python train.py --decay_fraction=0.767 --decay_shape="pow" --max_seq_len=512 --dataset="wikipedia_en"
MLP neurons of a small language model. Each row is named by its layer, matrix (down: output weights) and neuron, and shows model dimensions 160-255. Each number is 50 + 12 x the weight over its row's rms, rounded and kept within 0 to 99.
A block is one neuron, or neurons of one layer that tend to fire together. After each block is what it responds to, as a language model described it from the Wikipedia text at the highest values.

L10.down127:72 27 56 63 55 51 64 39 41 41 64 57 78 35 34 48 49 32 49 39 34 61 78 56 22 58 50 39 30 53 47 38 56 36 47 44 46 56 45 74 56 53 53 66 44 32 41 55 35 67 47 44 40 42 39 54 53 62 70 29 47 49 37 37 46 54 52 59 54 51 55 24 24 50 62 35 59 51 43 57 57 43 51 67 74 46 32 46 36 41 33 35 37 30 49 50
L10.down1273:63 51 50 79 42 34 46 34 63 37 63 41 42 44 50 52 39 71 54 50 39 54 70 57 36 68 38 60 30 53 49 48 61 40 47 45 32 53 64 66 47 41 67 47 46 53 32 50 32 57 59 51 42 57 28 57 48 76 48 34 57 63 36 31 44 38 54 39 41 60 68 47 29 52 63 41 32 62 69 37 70 53 41 42 34 57 45 71 65 63 37 42 63 61 39 44
Responds to: Number-internal separators. Tokens right before more digits inside a number, such as the degree sign in longitude coordinates, decimal points in stats tables, and "at least", "No.", "$".

L2.down135:41 45 50 56 59 69 77 46 36 39 52 67 66 47 54 51 40 32 40 51 39 59 35 75 64 45 50 43 46 57 49 45 68 45 63 47 58 63 56 73 48 61 56 37 60 79 55 71 61 52 35 66 58 55 64 49 53 55 55 37 40 37 40 50 37 44 47 32 23 58 49 48 30 38 30 73 46 35 30 55 34 48 55 64 44 53 24 51 60 50 43 74 44 42 54 52
L2.down361:41 31 54 40 46 72 54 49 51 39 38 78 50 44 37 64 47 37 57 49 48 44 36 61 56 55 68 27 63 44 60 34 56 46 51 30 45 67 43 58 58 42 61 39 48 53 44 62 63 28 71 51 44 77 51 69 44 42 37 55 52 39 40 36 63 66 75 68 73 59 50 37 64 25 42 52 65 63 41 42 26 50 36 40 62 54 42 61 33 67 51 63 39 42 50 48
L2.down511:73 71 48 26 31 76 49 46 57 70 47 64 43 74 66 29 50 59 55 44 83 32 46 34 54 41 53 59 62 42 29 65 44 28 24 48 44 67 29 45 42 42 61 42 38 60 70 74 48 35 79 47 51 51 56 67 45 41 41 60 57 52 47 30 38 51 52 36 37 35 48 44 38 47 68 67 59 82 53 69 62 58 40 52 51 62 56 30 59 57 53 61 63 58 49 44
L2.down749:55 41 47 32 50 63 57 22 58 52 45 45 60 56 43 50 54 35 64 56 57 54 51 31 62 50 72 36 64 54 48 52 40 48 47 85 49 49 69 48 69 14 37 60 61 71 44 68 56 42 70 52 53 61 54 40 30 31 62 39 54 60 54 36 50 49 39 46 52 38 51 58 33 39 53 66 55 52 58 32 58 37 56 68 43 73 52 49 69 43 39 57 44 37 53 41
Responds to: Second-piece word continuations. Short word-piece tokens that continue a word after its first letter or syllable, especially M-names like Melbourne, Melville, Merchant, and there, remained.

L3.down193:57 46 50 42 62 36 50 38 61 68 56 56 64 39 39 31 45 57 57 72 62 32 56 53 63 52 52 43 50 62 51 41 49 47 44 56 29 56 72 59 65 40 43 36 39 38 50 33 49 65 58 58 48 28 39 52 42 56 36 57 49 62 39 24 42 53 31 65 48 54 57 41 78 25 46 46 25 30 48 47 64 31 31 56 17 56 53 49 38 48 25 52 64 58 64 61
L3.down546:45 48 52 46 63 49 45 72 52 46 68 48 78 33 67 56 40 55 56 45 30 56 59 51 53 37 32 41 48 73 58 60 41 56 49 29 50 38 34 31 31 62 53 60 79 53 33 69 50 42 49 65 63 51 55 69 44 46 51 46 59 33 64 59 51 53 47 39 42 40 39 54 39 19 43 58 50 50 62 53 48 60 58 46 56 65 11 52 35 45 66 35 49 56 45 52
L3.down676:66 54 55 48 24 64 40 29 44 61 43 51 62 29 28 45 48 47 39 75 42 59 43 63 60 33 50 35 43 62 42 61 53 32 46 55 64 37 69 52 51 29 56 56 42 38 54 49 72 45 63 70 66 56 30 44 48 39 58 69 54 59 50 44 53 43 42 65 50 58 36 39 60 37 73 55 31 29 36 62 75 38 42 82 26 42 38 48 39 60 56 64 56 53 45 43
L3.down820:56 56 61 60 42 63 55 51 28 64 50 65 34 51 36 32 39 63 56 64 63 49 49 72 53 32 37 52 44 57 39 43 53 37 54 67 47 49 66 51 51 43 30 76 62 34 38 58 54 41 60 44 82 35 34 45 42 45 52 59 57 69 41 42 66 56 47 60 51 52 26 43 33 37 64 27 40 41 36 39 51 41 54 67 46 68 63 44 64 50 63 62 61 28 40 24
L3.down832:59 47 44 63 37 31 33 63 65 51 38 34 63 32 46 41 35 51 54 70 64 59 46 45 60 70 60 51 42 49 49 41 54 52 39 50 47 36 44 62 61 70 45 42 45 26 47 43 60 41 58 57 58 58 41 39 39 68 49 46 41 46 49 38 76 37 58 49 66 47 57 54 56 31 76 46 32 57 44 44 27 27 55 56 34 52 65 38 40 41 41 32 47 58 57 39
L3.down1099:66 24 68 44 26 61 60 46 47 61 39 50 35 32 65 21 39 55 68 53 32 50 44 55 46 49 42 61 54 45 56 39 53 45 38 66 61 40 64 35 52 69 47 58 58 50 30 57 71 51 17 79 57 54 58 52 47 66 58 47 49 39 40 62 48 27 47 42 27 38 44 33 43 64 73 71 46 45 48 52 59 45 67 54 50 37 63 57 51 37 54 58 70 37 50 39
L3.down1153:45 47 40 54 50 48 73 51 56 55 42 50 54 26 39 29 39 45 65 52 51 52 31 53 78 38 52 33 45 67 55 53 36 58 39 70 46 56 69 42 70 24 56 82 36 49 45 41 24 47 55 59 47 29 59 35 61 47 42 63 43 55 57 51 32 42 43 59 67 62 47 54 62 62 53 44 27 38 32 42 44 53 30 55 32 68 45 28 50 69 62 63 69 65 40 57
L3.down1278:60 66 58 54 45 43 68 51 51 60 39 34 62 62 40 46 48 41 34 48 47 67 51 43 41 49 40 50 71 64 47 55 34 42 44 39 39 50 49 55 45 51 58 65 68 38 35 45 42 45 52 25 53 37 57 62 54 44 20 60 70 58 38 55 53 48 64 63 47 35 28 67 67 48 38 59 46 34 45 62 72 46 58 68 30 52 35 39 42 36 59 59 43 57 42 61
Responds to: Structured-data separators and directions. Delimiters and units in tables, census text and coordinates (empty table-cell pipes, ° and ′ signs, "from" in age brackets), plus "north of" phrases.

L3.down111:41 43 69 61 55 62 29 58 39 52 59 60 44 57 42 49 52 41 57 45 40 58 47 58 58 61 44 57 63 38 48 51 44 45 38 64 42 25 61 36 32 65 28 52 47 41 41 52 23 64 38 41 43 58 72 39 42 69 40 63 49 56 45 57 36 38 39 55 58 50 40 48 22 63 44 56 49 59 65 50 58 57 53 47 46 39 54 26 52 76 44 46 37 39 48 50
L3.down157:61 26 47 70 53 58 76 60 52 41 62 49 59 37 41 27 51 49 45 70 36 58 40 26 65 52 62 34 54 52 62 56 25 39 74 53 49 64 67 67 42 55 33 69 58 57 30 51 40 60 52 44 59 59 36 32 61 47 40 35 60 50 62 61 75 72 52 57 67 33 31 68 44 58 50 33 63 54 68 32 30 40 52 51 43 66 48 47 44 59 41 62 44 52 52 72
L3.down406:60 41 52 49 62 39 62 47 32 56 37 36 63 57 44 42 51 57 40 46 45 47 48 57 53 38 29 56 46 58 59 69 56 49 64 58 61 54 47 42 30 42 75 41 65 48 32 47 57 44 45 48 28 45 41 56 64 49 46 53 55 68 71 42 52 52 44 58 59 40 59 79 63 54 36 35 45 60 57 44 45 53 59 39 42 57 39 42 59 56 47 62 47 58 67 64
L3.down599:39 59 61 65 49 58 46 38 61 48 67 49 43 46 56 59 57 65 54 52 63 29 54 38 44 39 42 60 60 34 69 55 43 66 53 53 69 59 61 57 44 59 49 38 56 66 19 46 56 40 61 37 23 61 26 50 51 45 27 40 43 47 44 45 32 52 31 66 64 54 61 53 40 48 65 67 35 35 54 52 45 58 41 23 36 64 44 65 57 62 35 42 57 63 65 49
L3.down986:38 39 51 22 43 52 44 68 60 48 59 56 52 64 72 64 47 42 44 49 61 59 53 36 58 59 61 57 70 54 70 43 59 36 40 20 51 17 58 33 57 48 59 49 45 36 47 61 70 42 49 51 46 66 48 32 36 58 74 47 48 39 53 53 49 52 48 64 33 41 45 42 30 43 50 59 42 42 52 30 73 69 55 68 47 46 64 34 62 71 52 39 67 48 47 68
L3.down1025:69 47 50 53 62 59 36 44 53 49 48 57 60 39 46 52 33 69 46 65 75 69 39 51 49 46 44 59 69 56 43 42 46 52 64 26 44 51 52 68 38 68 58 49 40 55 38 55 35 47 45 55 57 34 69 51 50 51 53 47 31 45 55 38 68 49 58 59 38 56 58 63 48 56 45 28 42 44 52 56 69 24 42 22 43 29 51 40 52 49 30 45 58 55 45 64
L3.down1026:36 51 56 41 32 41 52 54 57 49 36 44 69 67 45 54 53 61 51 58 46 33 33 56 60 24 38 41 62 83 47 69 46 60 28 55 68 42 46 50 58 66 40 55 62 55 53 44 41 47 53 51 61 62 56 36 39 52 42 53 36 48 48 37 57 39 51 47 47 40 23 48 42 71 55 52 66 58 61 53 40 39 38 48 63 59 39 55 34 63 68 24 57 44 62 39
L3.down1114:47 54 68 46 49 54 27 70 37 61 55 58 71 35 53 75 69 49 56 47 57 61 55 50 42 49 49 40 64 65 59 50 52 36 30 56 52 56 70 36 38 71 54 49 60 43 45 53 27 65 49 72 41 75 73 32 53 42 51 66 30 60 55 76 65 65 57 51 48 76 66 45 46 35 59 56 45 53 47 39 29 54 40 56 47 42 67 60 52 50 65 63 61 63 63 44
Responds to: Word-final "ate" piece. The "ate" ending piece inside longer words, mainly in infobox and table headers such as Coordinates, Candidate, Date, Senate, with weaker hits on stock phrases like "under the age", "headed by".

L2.down112:59 63 41 55 47 69 72 49 51 58 42 63 46 70 68 38 69 31 29 62 62 30 48 51 36 49 67 52 60 64 29 47 26 62 62 21 55 48 79 35 32 70 43 63 48 32 48 61 40 56 62 46 34 55 59 29 66 56 36 50 50 56 59 53 39 60 66 22 71 55 71 49 52 47 27 63 61 46 50 42 56 31 64 37 63 44 23 30 37 54 62 34 55 36 40 62
L2.down473:54 35 67 31 25 45 37 44 59 39 57 39 37 50 39 45 48 70 47 67 59 39 24 23 57 46 58 66 57 50 53 45 56 65 52 34 44 39 48 28 42 61 49 70 54 32 50 60 60 37 69 58 83 35 45 35 43 55 54 57 54 59 50 29 64 60 55 38 71 60 41 36 71 55 61 31 42 67 61 63 44 51 42 35 67 51 55 46 42 46 50 28 60 52 70 60
L2.down703:50 24 80 48 42 54 31 53 62 64 40 47 35 48 68 30 36 61 49 47 52 46 42 27 54 50 72 57 66 45 60 56 62 70 43 46 82 34 36 38 62 53 30 47 46 39 30 55 35 52 21 51 44 47 58 48 41 63 64 57 53 59 59 43 52 39 55 57 60 41 42 54 62 29 41 34 49 41 58 52 46 58 70 47 73 45 51 39 55 53 37 37 51 78 36 65
L2.down933:46 46 51 45 62 58 45 41 53 48 50 47 29 52 36 41 51 53 60 69 33 49 39 55 60 61 69 07 44 58 62 46 40 42 37 40 42 28 41 37 37 50 42 39 37 39 35 47 36 38 70 51 30 55 52 57 56 67 74 46 63 52 59 51 53 57 48 40 48 34 53 62 64 46 61 71 52 63 25 54 41 52 49 45 69 56 37 47 62 34 63 48 30 59 48 50
Responds to: Mid-word fragments after line starts. Word-piece fragments inside split common words, often at a line or table-cell start: D-ate, S-our-ce, associ-ate, Y-e-ar, so-ur-ce.

L10.down8:45 48 52 57 54 41 56 52 59 66 71 65 57 42 43 37 16 44 56 39 43 32 65 62 44 68 58 52 35 40 32 58 57 36 44 40 76 50 60 39 49 52 72 72 36 65 39 57 44 56 38 63 55 56 58 55 48 21 51 54 27 55 41 43 59 45 47 38 46 58 52 60 51 55 46 73 40 46 59 63 43 46 43 27 47 32 55 44 83 72 52 66 30 57 49 36
L10.down778:51 68 43 23 59 57 45 45 44 48 41 57 61 48 62 39 59 35 73 59 58 59 48 75 43 52 47 46 47 58 54 39 18 49 50 49 48 53 60 50 45 55 80 44 52 67 32 59 58 62 41 58 39 39 58 60 31 52 51 53 67 53 65 45 54 45 48 46 44 45 32 54 54 49 67 41 52 33 44 66 51 62 49 32 53 58 68 51 54 61 38 45 50 50 47 59
Responds to: Table header cell tokens. Tokens inside pipe-delimited table header rows, especially column labels after a pipe, like W in Pld | W, Rank, Month and blank Party cells; also mid-word pieces in section headings.